{"n_layer": 22, "d_mlp": 640, "norm_place": "pre", "init": "orth", "init_std_up": 0.0395, "optimizer": "muon_variant"}
MLP neurons of a small language model. Each row is named by its layer, matrix (up: input weights) and neuron, and shows model dimensions 48-111. Each number is 128 + 32 x the weight over its row's rms, rounded and kept within 0 to 255.
After each neuron's rows, "fires after" lists the tokens most often just before its 100 highest values on Wikipedia text that the model never trained on; "fires in" lists the words (lower case) most often at its 100 highest values on Wikipedia text that the model never trained on. A number after a token or word is its count.

L8.up530 [151  79 103 169 112 129 104  94 149 130 185 157 109 126 110 122 141  69 147 121  86 161 186 113 109 110  72 151 129 117 132 186 125 168 152 125 155 125 140 114  84  82 147 225 119 142 132 149 138 181 152 149 111  91  57 185  54 127 154 126 133 123 132 105]
fires after: "'" 89, " It" 5
fires in: "s" 84, "ll" 5, "its" 5

L8.up451 [149 132 129 151 168 179 113  88 130 165 107 102 134 131 134 158 162 123  57  81  57  68 150 124 149 141 149  79 102 123 118 139 131 128 128 103 131  93 162 112 118 150 156 116  94  66 120  96  94 169 142  92 123 120 107 143  96  30 109 156 122 105 160 167]
fires after: " the" 26, "|" 24, " in" 16, "-" 7, " 19" 4, "In" 4
fires in: "2008" 11, "2012" 10, "2002" 9, "2001" 8, "2014" 8, "2003" 7

L15.up431 [ 97 128 116 158  95 157 215 119 148 139 107 159 121 169 119 124 143 113 194 102 159 104 143 166  25 137 109 171  71  93 170 187  63 104 147 120 105 112 158 153 115 142 113 121 118  95 103  70 107 170 123 126  83 143 109  78  89  98 124 150 201 138 169 140]
fires after: " |" 40, "," 19, ";" 7, " a" 4
fires in: "1" 63

L6.up158 [189 162  66 113 111 124 106  88 128 143 155 171 139 111 122 158 108 135  67 151  56 132  47 121  82 157 112 119 147 147  89  83 134 148 166  76 151 150 136 109  67 125 105 176 103  98 140  80 128 142 212 134 130 127 133 167  99 140 147 128 108 165 155 148]
fires after: " the" 22, " no" 10, " do" 10, " Ho" 10
fires in: "they" 22, "believe" 8, "hot" 6, "non" 5, "does" 5, "therefore" 4

L5.up628 [182 138 170 115 106  98 143 118 127  95 140 182 109 118  92 103 142  71 174 120 117 110  78  76 109 125 107 131 155 117  84 124 200  74 172 106 158 140 101 137 174  84 116 143  86  89 172 113 136 129  96 101 117  81  96 146 126 111 126 140 143 114 169 122]
fires after: " the" 17, "." 15, " that" 11, " The" 11, "vol" 4
fires in: "she" 16, "it" 15, "they" 10, "he" 9, "play" 7, "revolution" 4

L5.up8 [109 136 131  66  86 112 138 124 118  91  71 116 138  94  94  65 152 195  94 164 130 110 141 155 102 217 124 159  76 116 163  90  98 112 126 109 125 145 133 191 130 121  84  81 117 161 112 138 117  75  93  91 120 119 133 131  48 145 128  77 130 124 144 140]
fires after: "," 19, " He" 14, ")" 8, " and" 7, " was" 5, " he" 4
fires in: "was" 25, "died" 10, "is" 7, "composer" 5, "served" 4

L9.up436 [121 136 165 145 160 120 151 159 102 126 197 134 107 185 145 121 199 164 143 134  90 114 105  72  94 120 141 133  99 145 105 135 218 165  69 150  94 110 105 131 108 123 134 192  80 164 145 101 122 172  82 143 137  94  88  86 135 118 111  73 111 150 102 127]
fires after: " " 45, " on" 12, "-" 9, " |" 9, "," 6, " a" 4
fires in: "old" 9, "low" 9, "right" 8, "of" 8, "february" 8, "january" 8

L7.up291 [146 210 175 113  49 146 119 112 114 113 161 131  88 138 131 115 117 221 110 147 131 113 115  79 144 140 160  94 147 184 132 142 144 173 119 103 149 147 165 129 168  68 109  21  66 147 138 129 163 118 196 186  91 150 156 147 122 110 137 142  69 139  87 179]
fires after: " such" 19, " known" 11, "ec" 10, "ing" 10, "mit" 7
fires in: "as" 25, "to" 8, "in" 6, "committee" 6, "executive" 5, "for" 5

L4.up247 [179 193 158  65  95  96 116 151 186  88 130 154 118  85 123 137 123 146 153 145 149 181 142 130 162 152 146 109 155 134  95 112 141 120  64 148  61 123 116 135 191 158 138 130 102  80 150 121  50 138 159 159 141 158 159 174  98 127  90 188 109 155 109 166]
fires after: "." 73, " and" 4
fires in: "it" 59, "she" 17, "its" 5

L2.up165 [134 111 170 113  93 112 124  89 105 132 131 127 127  96 122 116 141 131 143 140 104 106  94 114 213 148 111  93 147 110  96  79 155 115  55 132  61 164 108 110 202 147 160 158 120 113 119 102 132 107 123 144 162 156 156 170  78 115  86 179 142 145  78 131]
fires after: "." 55, "or" 5, " in" 4
fires in: "it" 35, "this" 32, "its" 5, "stanthorpe" 5, "italy" 4

L9.up45 [122 155 152 123 105  82 136 160 167 157 144 125  55  85 129 114 148 165 148 106 122 132 124 128 135 158 135 154 113  44  81 130 116  88  95 147 107 155  57  87 125 120 164 141 136 157 139 175 126 150 131 129 152 182  88  79  94 108 126 169 122 128 120 182]
fires after: "d" 24, "ing" 14, "A" 11, " B" 10, " comp" 5, "p" 4
fires in: "according" 18, "to" 14, "at" 9, "by" 8, "despite" 7, "competition" 4